{"norm_eps": 1e-06, "tie_embeddings": true, "init_std_qkv": 0.0361, "init_std_up": 0.0361, "lr": 0.00191, "decay_shape": "linear", "batch_tokens": 32768, "train_tokens": 376300000}
MLP neurons of a small language model. Each row is named by its layer, matrix (up: input weights; down: output weights) and neuron, and shows model dimensions 32-127. Each number is 128 + 32 x the weight over its row's rms, rounded and kept within 0 to 255. Numbers have three digits each.
After each neuron's rows, "fires before" lists the tokens most often just after its 100 highest values on Wikipedia text that the model never trained on; "fires on" lists the tokens most often at its 100 highest values on Wikipedia text that the model never trained on.

L4.up237:157116109110137112096126107098133156084133151125082125178114084131116116147100171094162126149221126178133096144095098122146128170141120092167131099115158098152105152123131114152157106171158162162134096151056123123139138193135130096119129116197153123124157145194163139126120146111145151132
L4.down237:164132155166102114137166118131096110107125146141079182131148137127131163141130136148056107121167140113099076139139153117126131135099078151132120127102104101088167135135105119120146120108154136106132051087057196148103138122070139112173122121211127191116125237146109159113162142145187171150
fires before: "=", "|"
fires on: "\n\n", " not"

L2.up644:125106093127116124120095081134126131110144108125057135097145113139104068079137103109134145084112100151139133156127122138146121120176119101094123125072153153150121142145094079121126122127101069187132133156105101121180116199134148066143163099119127172122099142164172102148104161116139151114
L2.down644:121128136113140119132134101175075147147122174119130107212134131113176174117061083102141136091130131098147124255112099111097175125126136103126178113112116090159139178143154142088112070147041079157135140120143093157104112144138157178124126186145151166133133167156134214124164111097154134135
fires before: "\n\n", "=", "\n"
fires on: "=", " (", "\n\n"

L13.up553:166144119120125128154105120088141154160139145173144120119110111089071109047148183133065104093107111109160077074120138152142114118119147153133103083132143074162089142126132042167153222135106090115145071134107177065173112106112191159113090071128116144065178088183189105144142169132133116151
L13.down553:126139130111115135155129133107152148129142131122117112102127113108085129088146157143126136118098108136139077076118121137125124120109103131110138119130154120157119131129127119119127169126118139119145103122115134077153136121140124118107124102132120119093139083155140147133132139126129120108
fires before: "="
fires on: "="

L8.up23:095094152148172143155136080135132179116124190138163118104106126139138098109195174127094079139174162071148122138132165178133108130128120107154133140167158127114081117085150122087180136106064126120095102133122076100073166130162097094134111139073198148093110164125089143130105107109096066142
L8.down23:169138144084054159119109044167082135123133167126147136102068113106192102151082171051171131140137063118116146143136143140135144143106140180144175149081135097128163166132119108134082150114150186123156122111159081146117129078123095076154096125140151153124144081105074139132112105105109118141
fires before: " as", " to", ":"
fires on: " such", " known", " well", "ified"

L3.up217:088145101123082084204155120063121149157117141132107134138124133142078140102136141132114140069091105133141144138093138141157164049083185148127125103071153187122124108117116120130112132118162144134066123177154192101142099149134089138112090160178164132085119143152157155187117134113073155150
L3.down217:081143131123159138097071122069163153164151152082098142129089121140091155084134111121118120114088105094131139111139170165158090144105160081116087078074139111137141051116142118128126159086190155120079141165154175166125115140159096174122210106178166122076131106142143161197135094158139154200
fires before: "{", "2", "ci", "ith", "cial", "ther"
fires on: " fa", "^", " Fa", "fa"

L8.up750:105062057142076146184092129121117145110139179143164111161146116167114148103167131089149098121120107105149089131126160128229184103105117132117141104102138126113112115084156112099169114167148111168147137181098135093119157128154164119102184106135163121158128158169117134159181145106086164216
L8.down750:086049109136107110109124193118117145075079152116142165162111119142127141125148077067107086155129096091183115208120160170149164122084145135149140118148084155126087123134125206192142071168152128164123135173194101099145179187110157080136141175125093103133102154152155106148136100091086134183
fires before: "="
fires on: "=", " ="

L6.up350:181136056075153176096150032112160153058120144156134101121090083132119109176084155136150139116063134167082086119202160208166122076165135143136152111119161134119094126113135092085164150128177128116134076118092119124175129202164137056112156081121141061185155155144144171120128128070097161117
L6.down350:124135122118151120115136130104098150116099120200168091092184124116102129125083153139127131180040091147140134105196127163143157108115168145145154131125159161139054088108115160119131161123131197121129074114127169159107102136164119048166145128119109131134150116128143150105122144108112116078
fires before: "s", " his", "line"
fires on: "'", " On", "On", " on"

L13.up521:139113148097110147117083124127140134149109157159140087079159142080114138147129187121092122174175131112131085074092155107108093157082110137124103120136103163139129098122089129200134107085110111087146112116045182067114103075125130096120052111105082157104141127181194156087076100148134117139
L13.down521:144118123129120122135122169150124152118109132167118147125128092126144127115137104125128142133120113124144117099112132121159131102130121124100128131125168087127150166120125100077127122139133147133170149127131108112151145147146114116109140086095141112118097081103104132111122125114121111120
fires before: "="
fires on: "="

L2.up33:144089084057173135153105098123128162074150149098065154143123152071082110041154111139112132097126119133116106135081119116185119099177139140092120147167138156146088070085161082172146126132071158157144083158102133100172103150167113110149112145098149181146126148216148097130143155130082168152
L2.down33:128107152137127150149083156156138123140123142121113058178233088098094142100095159161148142137125131133105098151166098104102147116171133111131118102149081126134141168118129085136131105135104058158136110021103123183108109188158156075144097200143094176134168144125160139147100124124100117189
fires before: "\n\n", "=", "\n"
fires on: "=", "\n\n"

L6.up555:113121140082075131147120148106144179165141155084098062121140136124187143119107153154162172143073050203146082112131174133141168106121081147131114112100102141174100124113176104128107173147139151141133124134137073148133138153120149107056111148147144133157173141201165157134149104114063111175
L6.down555:114114146176186171090114134083101127112144144133115108159171126067160130089124148109092072138117142102133159131104137145148170169135143118097168076128107121136180163109163107051170083073102094147164098107126130084112116163155141106129142136187146156177131104101127195107152140133212155136
fires before: " |", ":", " (", "\n"
fires on: "\"", " m", "="

L12.up441:159123095119155188154192132125110181153105154140149134065107076121143178141139144085084158135081099146133065096135112082134082089104112197080091175116152115128117135115134065149146092111112129102138136089122144075146125118167094078156099101096087117186132137143144133107116186171141128127
L12.down441:123144136135118164140072125139114170112106182151137121057125106101098151122135140099093116144089079116088139104096164105118082085088136113114182137128177105148070143143118086111116168137125101094114101102140163084104190057096115134143137135115111141156108200124197152163125166102154088153
fires before: "="
fires on: "=", ":"

L9.up334:194061146107084096164138058079167134103142139170111102146144115108146057156210120104116135115121144134183151158168130151141138071125131101162126069105157142098108138145155167139145139164085131126097061110162107037093139191154074114128117091147138075163125218150156093131127105111099101112
L9.down334:123061122147154105129136152154084120131127134159112113125082159114154144159155096100116112149133169141167225180132132123116163097104106125168084058110111177092117135128117159166114150121149111135137089158146127064108138130107143102152127186135076121151127223140131140142051096144146128064
fires before: "|", "-"
fires on: "\n", "\n\n"

L8.up722:175104144078100116177182140133130116136184133129127121130085134125139195072133188138081176079171079108175101137117181126167181082153127136086151129082178146097173125147170116118121122133142181143144073157179118097091086088173111122097102168118130112148135133208143133136143126103132094128
L8.down722:130142157157131048128144096133138146126097050146134169099134069096120092138081132128116187092138108135110165121149206145160212108177129159099167100099054107131204161156135116072148107128134069178193142139093108083171158027093091133158115141129115162197122107142125121087202157121187157127
fires before: " |", " (", " –", ":", ","
fires on: "\"", "."

L9.up693:121110160147150151188135109140142120118151136150116093084121130059126143083167178180109182126166094099175119115117134134147088173172064168091157112149120129141106131167092101142156177124071122179052079172115104137102148130139072153127078113124111095135132165118102166178091105142108111163
L9.down693:071179143140123146067133118128157125127147142146103198224071057103134135120162104116140149168140122117066165156158095124156106100139162159082137114178071116147151123127132116103063102120155136134163112100150153180140101094088164143130174136105110183085120109114061179119098096124094127091
fires before: " as", " to", " by"
fires on: " such", " known", " the", " her", " them"

L6.up507:101089124106130105111116098119143118142169122076103172146103138123079091079136133088096157086188145175164092134052111138156195080082121172172095129079179169136080106127098084099136099148110121129144080112151137166139139159146161063167108164118159124140138155192129159102047130130105120135
L6.down507:088134148083076060087130076111095116137136132070065129159128106183108109127104130089175169149119125096114162193108101078168133121148158078157165119113185055185136153117121148093086109144116161153180140136127141126121090166137177119170137147175097130139143116136120141113135139124117128100
fires before: "-", "\n", "\n\n", "frac", "|"
fires on: "|", "=", "\\", "-", " \\"

L2.up539:175080111098140170233108125080186142123197218095130104175076152097125103067162166092109175133097138101183084130080121135116122161111121100144134101160181122150131093132129141051169174088098112112136093090076114105155165148149176126152104050159139175156146136159186169164093118122099168103
L2.down539:137100079141100157138144150112160137158102203114113122152053115115123139129152082087107161107138189127122120055077139139143175087143160116129099091131145120132139135120102134097141132133099128137112037194112125074160158163145168074148128106161126156136162118168178151124117145164157113081
fires before: " as", "-", " to", ","
fires on: " well", " self", "des", " entrance", "self", " addition"

L12.up257:129084139141154144161106085093100183050130112132107130132114150123155097192129110133071134092105114153114148141181089110145128109131157139138167098093094122177110155134205089143145120165112128115094023132197119115154175154138121141175131060209133117090101168183138185129066123125119144102
L12.down257:140090114170189128138130139126099196125077129144158166113140098132105140131116085084073141119110194105165148187176120134109099138114140122157098064134145154064099113082168157125181137160170145128147112108105118146106152165128085145092159141146123116146130158110094107066108154073084152140
fires before: "\n", "\n\n", "  "
fires on: " |", "|"

L8.up572:088083156069110161128101075097157080139159115099123151116108077173091138152180111165102128134138093172103106119085115214197116135110154111147099124111171150177093161133117098082105157165119096126079076166166172149172181161059156133152104108164187155105135156087105175166129133123135126172
L8.down572:150086159162141165102113133115149113133122112114151151064122129152179116101163103141133052167206119106104098109110173113158135167091109071155194121132187044108169135097079222102083088132196069129152131130106147092142180097100094141142103116164073155146150099127108155113161125110157095145
fires before: ")", "/", "S", "km", "–"
fires on: ":", "/", ",", "2023"

L3.up100:156095119078112157134073127109174123093152115055091202120139118133099072068104085084087182126115087142103108151103085095195141099118153138083144136129160139126146115182111072155118114143056112159174100128126082108181124166127161107139114116087157123150119157203117117134124224094110116127
L3.down100:135103166134112167135149151135125121154156089065119089216177138135141129133137132097120138125167100137086094183143090096101172137137152121164173089129074100174136150140125128122066073163076092168132131118128073163093147196146173074160139174195108120146125160166145169124101061084082136150
fires before: "\n\n", "\n", "=", " |"
fires on: "=", " |"

L2.up2:111145125111135126160073061131121055107143132185136118102104108165047108043161155135116120147122166151163132150160094166132091117086159139114114172096156152147111123153100091064096098078150111127129142110128155111101143153094196141121156103148218202082070135128121162142127154131105114108
L2.down2:101122089132154142116094180199097151139147125093121074080178097130103107099168122129124109214100128108107111084174162125210129136150133098110071150095087113129142087123131156140119144084163090129125154150118094164105192108143121186085153067091144116123069169137131134142132187095093147105
fires before: ")", "^", "{", "2", "km"
fires on: "/", "}", "{", "^", " ft", ":"

L9.up576:147113092144192149148105141112173173098124116061064124107172147095095051160167148149183187154099062122088107100106087140119088143148097084068168076111108125085113158109185108132109122102096121131111049159132136140172177139144107104170153089182087184084124168125155171124136136149110131079
L9.down576:181142111202129171071094117093134098120115118173140170123167198107111152149132101056119148134089122100117087145141099083132056108098120134169086162121173145127122133130189111164161110053100081121092154140151171158136140178125113142138133108116142128086128111128130079119146095164111108176
fires before: " |", ".", ";", "–", " in"
fires on: " |", " 1", ";", " 2", " 5th", " 4th"

L4.up281:179116146103160113106135068121135110114175130163081122174143116083128103167140196114106112100097121193118137177125145166167097109145116113183140063120113160111114145104119143165127129119134110112048026132117084058151123160101121117140148144157131134162166235171163092117121096134147115068
L4.down281:112084131144127096128133135139097120140112104168139122117106153103127115166155112110105107130134164150157150192135140130164151130085090123169099000090143161099136145114134143165126129122144108110160096123140098090076131133108134105139114183150106137169126249139160140145068092137172105080
fires before: "|", "=", "-"
fires on: "\n", "\n\n"

L5.up256:155115088133073143124192100127112109148140107017130193118081173082106211159121163146151178053094099149159107145140126113191146110117137186120154181026146123145120147146143121110063159094104120119113127111179108122100151118146126146086139158116136122157168148176137110120167145138117105103
L5.down256:107091184103228051139112145166148153112128111124085096135107202129145127058125086141135162105095150104134117105144131179139121104143121189133170137128125125150160169141148129129202082101128147111129123123145129136140134084050089144151126154156101121155137152141091128139159140095151171145
fires before: "=", "\n\n", ".", " |", "\n", ","
fires on: " =", "\"", "=", ".", " |"

L12.up420:066124124128115140155101123105137146064134139086023157113060092123136083168110108100160110150056113181098160114178084126169168086115155108135148106099108139192096105031157108149168134145135112135183117082122116067156154133163140152187125072195133100125066154168135192107107124163136132133
L12.down420:124142124148101154153135098170138148105136111157206128121159140090161159090098169066110157114077110117161149151091112117085108186070116128144074108156118111078076194129088196098109175137097131170143087093100178175102066086135123118098162107130092114190177087121155091071181141109112155160
fires before: "\n", " |", " –"
fires on: " |", "|", " 0", ","

L13.up328:160128144142137122192085099104143115102117127120158136111163083121081077113114163119103140111090121129157096091125128129119131149082146151127122110146160144186058173068150082157133173136086117168174132076124139043143168120125153127150114044178158112119126108211146123093121112107124069119
L13.down328:140122126130122147155119128088091152122140134144117133101121118128133133113142147146126142116097084137159094125124109147107142138113112124099140079127117153154119139107154104116136180118124118141156174108079155098160139110132121117118135092122135116130134117113142124127120156190127122099
fires before: "="
fires on: "=", "\n\n"

L17.up95:088156135145130097088125166088127146117141178118144165119112132106165164156113178113095191113129133120096077092176128188161108103110133184084122150162133127146142154072121121140112146194120149180147142149071181042181121090147133150063176141105153090121155151114092123135096126161134126100
L17.down95:121103161066185170120125094170117090099107123141086095136134123140109149124121154133137068111199135149107136077083145084159159097154106124158142130078096172090120135100161136120110122126214167150161138126150132110070107088106068124121158082136166173112144123055056129143189110151160161198
fires before: "on", "ng", "ona", "ons", "ve", "g"
fires on: "ti", "si", " more", "iji", "din"

L8.up315:142163094068110083125138090075143144079171150136119138156104090108110136112119102104140101145154179148151062120153118111110145177143140081125132115168159156162098132120124103145165159160157069165149127167076178056150144178213177094147120115144150185148133141156176107128105113151157181180
L8.down315:108090130106085117119185102142097105117134071161117174162150140087134111122108172112098149191125177098136072139108051146107109127125078139171150137084118090102122183123114133178168201159083118160165117094081127083104114180122116130130116108180162127135058180108138134126176131164146156169
fires before: "=", "Early", "Career", "He"
fires on: "\n\n", "="

L2.up562:135086143104091145144129062136125111141103121157125119118176149147142115109142161113074155100138130129143128135131172164172144143098094143134156094123082081127161112156160161081130075128142134105118152115083122101081136092100122145123094130110106129100138162175103167147119112142149132074
L2.down562:135113163121099099074133140149092161136125152065122141172095209153179124121164092177110141107099099169096125115103102105112164088098122098148128071082197164096153145146161119103100087129143122167137149074122120105124092108118149108101134164146147065173083171106146133105084116093152133110
fires before: "-", " -", ":", " of"
fires on: "\n", "\n ", " member", " by", " co", " vice"

L15.up221:203129120133141122080091110079140128095172144155114105149165125078125104160119175119079113082125164139067138191161114094151086090106153160129191085093143080114094112183154103117135103163117079201112125147145130124104143147111147137150148103103093128048159198135135137094094118098158105110
L15.down221:119102116095109124119144154130150153130150150169166114094157154058126150115111101100096148117118128121093138255132099107147138099124134136134111091125122082108139132108112144135120112145156088118141129066156129132138140196080143120109100131153092150074140123113166101123088152105169134110
fires before: "-", "hi", "The", " -"
fires on: "\n", " (", "\n "

L15.up442:076103103192165142134124116090162103096160160166116134172112091080088160154113172125127139106118097148119066082101150105149141173121125142118127162145095186142109126134092145151153129120116150142144082154106205138153099102235107114116148092167127100147126181118141110100110113162117107185
L15.down442:106132140170112151147143126144115130132141072103122168193155116170127130119124092173145137163173100101149147032117143128161170158095156067105101156123073209156143145114107111093133174169154130117078158091066121109111108103161186133140162103111119129071101168105142135114158094110123120132
fires before: "on", "ona", "ve", "ons"
fires on: "ti", "–"

L2.up31:109101146132060124132151127125207125093142126187086078117156103159114136087131153136100130115130140127179131084138111129088085142151135083069147120083213147151118195148141123125139130097113134165102095139161171138132138140078102063134119103140127173057121140127148150180130134134128121166
L2.down31:096133163191145141077115091114171109092089118141154079147186119138103154099134171168133095093121163123140108127201115092077111106163094123176109081105079157144122121134154158107149138079134101148122096147181155124098149096129158167178107156095074144092103102064099120199136121128133124099
fires before: " |", ".", ";"
fires on: " 0"

L12.up568:162150153158123103084128140121147167083161119081084189107176144149139082177109144161131177142063089148137131095178111127161132118104109139121186070100146087168056158077201120099092130167115119081098122156157135098165204144138117182164089109213155071120082177137118118169118090100118132098
L12.down568:083083105170132115075095136138108138124119118179159102131113117101099164175104136106061121141103193145136127132172096079118209115114076162156111134094169067117114165102247157104120140094185139098150088103116119138156100091145160146150163164132104083116127193163104099149116107075087156131
fires before: "\n", ".", "  ", " |"
fires on: " |", "|"

L9.up40:100057089097109121100159146114131104074087119075099187155174154088130179093122153143068147067125099084144139134149159150188144066182113142126123141114113099149122114160122141178142123157099104174118135134102164153144102138110123167111188104103164158133112147230122098148145137146122090102
L9.down40:117060146122154143073138217111072161121138122115099174222175112126135127126150149131123123124117108097171140111135141117180109134097117138086083118143120196114112159109155088184106114135109106126096140120134140129134167128084092112111105177145185078137105092144087134168183141153117065151
fires before: "=", " by", "o"
fires on: " =", "udi", " directed", " aut"

L12.up33:148105095083137135138072173094136134081159128128068208101112109116157162138039130110111179151083121102065152124160114121187139076078177121146148149119130151176112161121188134145181130156108106100119057118089138118163154167129102140160141100218142132135075202169146156100085090154102140116
L12.down33:100121166126121199129153083155079100131140136133152147164159166121085119088118080097090164136105158148136125146152163166156160137060192099121096127159161114078083145048115178133155154167064086187124109095109154135086100083154110119113120080131098109193178134142131126063097151109127171119
fires before: "\n", " |", " –"
fires on: " |", "|"

L4.up726:169172145132056175128126139067208115097138164143096077153133115158160113100142152137130146150193068150153147051160158136131125126191111110106096063131178178143123101091132084153109155191107116172134105166163127157168142171107144122126112103140145062163104140121210135128079115135109177187
L4.down726:088167141160155169146180128092063110127101159133135091099195153152119174118102141115083118175125188125125141091130121114105113148071119089087113103129178140133141134115193111134124120168111172121067069096134103123123139115160093147131180166180149064111151125115138168095170173116167075142
fires before: " |", "="
fires on: " m", "\n\n", " their", " t"

L4.up20:126060106127148162155137147092139129093170132101164129156134083083112116071179133182098165148098089085087107119062154145174151139063131110066121105170089147135092120151103120153118127073088168131189107126142137117112135128123139144139109128130164205113110184173112108152188167094057152175
L4.down20:135106129148060168106110118099136155130137194189130072141130145142081136126133127054132143183105125168114086174156081075049108114111148083121078165203043075120131120104136123152123131112133121158164135169121113107123190135110180148132148102139097095081119114110114113119149075117116123146
fires before: "="
fires on: "=", "|"

L3.up6:121107120165144153179136143079166064080126132143146088142142143093112089112111195106095194079121114149192167138115091152132153115171088154109149091092173133135140106133164119091111128106127139154092138138150134137124172161184150155124079108129127131081150137125115200160105185130105129178
L3.down6:146094110188181119127128136150090126148117140147100079071159104117128165126104157180116145139118153180084182088143114146166155176120109099153190066136150151116140129085174152104079135081066165122110176141121128160090183172115075199164151174106115206129159116152116153098128143148072165162
fires before: ".", "=", "ingu", "iv", "olution", "D"
fires on: " c", " (", " rev", "\n\n", "(", " s"

L4.up709:194159138124134134115127144080111113099139127110115094150129127102102156155147203174119163110077093137136117112116136118164141178119092091154142114107160178158150133092102116169131191128113104106093151089140105108137189121154136087077126130109178099167140147173183162143101114133095077161
L4.down709:085164091182144107122151149101189159159106139144141060161147133129128105103114142146155146120143120131161103089147185096130161144075103103106055110111084129158115123116111150182158073107084122068101141168143109078128190149126159120139175134084132115190184173193130124115160148153133107120
fires before: "=", "Personal"
fires on: "\n\n"

L9.up689:101125125138162144115179114120124176106152148088159107138129141160150176121108147148189121035154128133198115117114147118150158095171092077116166086122173157129172144133181127047183168128131106182115087160112180060151135114179167100087115111150115122138155128166133178119172108121132104135
L9.down689:164110098147142125136107138115126144099052124151111110126154119133179113129116156100160079124124163150128138145168136152163147122148154093136138076109103124156168158147157097065155155155096124173134128129086079084165134079139114092163161165147110137123109070137141089123188112141067169170
fires before: " |", ":", " (", " team", "\n"
fires on: "\"", "s", " football"

L6.up252:104126156125136148159155056105129202074151185150168156115128108121105083126122163141136158108072066147075143137178144161140164087188119150125155079120153132130109149102145067091151193149154154111121077084134130099176161185154171122129142142091169096148173117151145186132116084121108143137
L6.down252:114150135064141126140134127106125186146091090165156115069155155093081107147071196137107123134053119142122142135193118125118152091135136148113116111150124168129126110141070098082104184141124177162086093139109147172131107164112124080162105128122153107163127057090086142083119138134104129136
fires before: "s"
fires on: "'", " Th", "’"

L4.up311:177107113133174147120109132102171090112182178090115209166068098076087147143119151085132141152147146120097105107140100093118170134143085116158143119140158114128106143107085137153198154180139220149151095185114164075103102137135195113130103158163173101092142154172177111115131115130164138139
L4.down311:138161104195126101149148121120107136107132100123107178124128134083114106111126072112103132117114175102123108169127128122099116158112101140137113106094086082124150164151127135161180148120106104115139059186102133087120126165098154071180136155153115118149155197136156150101124132153201157119
fires before: "|", "=", "The", "-"
fires on: "\n\n"

L12.up268:143104094052104153168144146106098122071154147114033140121114154116124127176118135134059202118100111144087169083163140092142161120118164156118162125054160123179100169110147137114128095128100144101129119066096149099152186166108121160180139124109134178186071209172151129108116164120108123136
L12.down268:145082152135139185090136131150126104118111168163166130114139164110096161143083087139090125151130161159094169186162123101135156111100164125181114113156113071103143130087164149075159143153151128110140082129091160133097169039110142152164160096126098161138170181152128119046137109090129169128
fires before: "\n"
fires on: " |", "|"

L15.up766:143145083110093132108133128182182106135167138117044119139166097122151100148137183181095156164128094121101104131140145101182129143092135129157136196153204120198088090047178114117119181111141099110097092066055136120158165172166166176136084096175130137112097124201131144145154137112089124190
L15.down766:086110161021090177086142109094135092126164135113058166167130130171173085110157117170136151150092104143126090147132136086130134193114133130172115143074159112197140136072162167111108121115178139156107134096139093123144067106172177149102085089126149115145079167144149134131156107138077130115
fires before: "\n", "  "
fires on: " |", "|"

L8.up293:169075160091145164191107159140134146107097120105143149174134105120125153084161143106107106140105125092139112137140116121188126071146101152119147226121142098131096156102068089165147082134095097202092178186067135120131119138122172103096165080099108090151130122156118121125082168101119165175
L8.down293:092104160093088150159170140102086120150115180113120082123158149158193077132112099068091129151066082105137124190152156167178163094089180109107101122136140075085071146154123095132098092117121140162088144107141147155121206112154129089149094178140157077172154213150108101168130147099129117122
fires before: "="
fires on: " =", "=", "Te", " Bi"

L6.up640:143131137114134140150132105113131155114147119131099032171166065104129143110192188163108094085081132122083150140147158156215174068128148106137175088146112117111120099140192154127138167083183091118118099115132122072102134099096115161135182111126138107096112185174105111099129119117110157129
L6.down640:176087113115126124128151138173144089056133124110156097186138107122147195155168112110107138125099179111119111170121152081171119094041151125133166059117089154122155111117078219092189105128117088181123073147105112121083115111094156097140129156152092131136081139105155169107085179101177131086
fires before: "-", " -", "|", "D", "On"
fires on: "\n", "\n ", " “"

L4.up302:102133146153119133197099125097166161126109200149075110147076109103046107172179139112059158158136160092097107082099112174130123140142114141115157149113135122149102117083127088120220177109111160087112111082102094102171139151122161095151130085099147154141155131160200132130186150150095119140
L4.down302:153132089179164139134129139114138132127129142098112114126076164095123120119146072101088141120145170120104132068123122115125111120145145126131115118136154092139152170124130096121163117118110123093164034132150140099130118200194161102115145086147100100119142126164167146114105153123121136123
fires before: " the", " his", " a"
fires on: " during", " to", " even", " During", "irc"

L9.up130:134170106133139123175127111123156155060104141169106171104153077179077125109184104058142096135102124106146098145127115185141141081091119163144189187123176145088082133105161135108153084132093123133189141156115151110196141106137130134125132139062103091130126151152143091154133130103107138145
L9.down130:069111166115122173163101210168117133073171107132141118118120190130164159163152145168139061145098160128135156124109118166124117093099149137172074114147129151174132112131113163135116100140161154123093118136126106064106149170099084126142135173129136106125137137145088125148132126040183094101
fires before: "=", "aj"
fires on: " =", "M"

L8.up99:125131134182170149160140057115114132120181157103155077178119113084158172141166173150143145109143097133155064145115144170155187125135112119170118090129207170138153123136149168092123172168169121142113103103162135078131139121119141115084079137100147069159129126195190133153123131126123090140
L8.down99:106121117154127101162110116112121155115093088156108164128135072147099062152125154108137097113136121167137174139127153154219162144152150151115159079155087154154172135143117086054098137145148134146076094108115135066135187115098121066160104160130107146146106063172158118107171111107174167136
fires before: " |", ",", " (", " and", ")", "."
fires on: "\""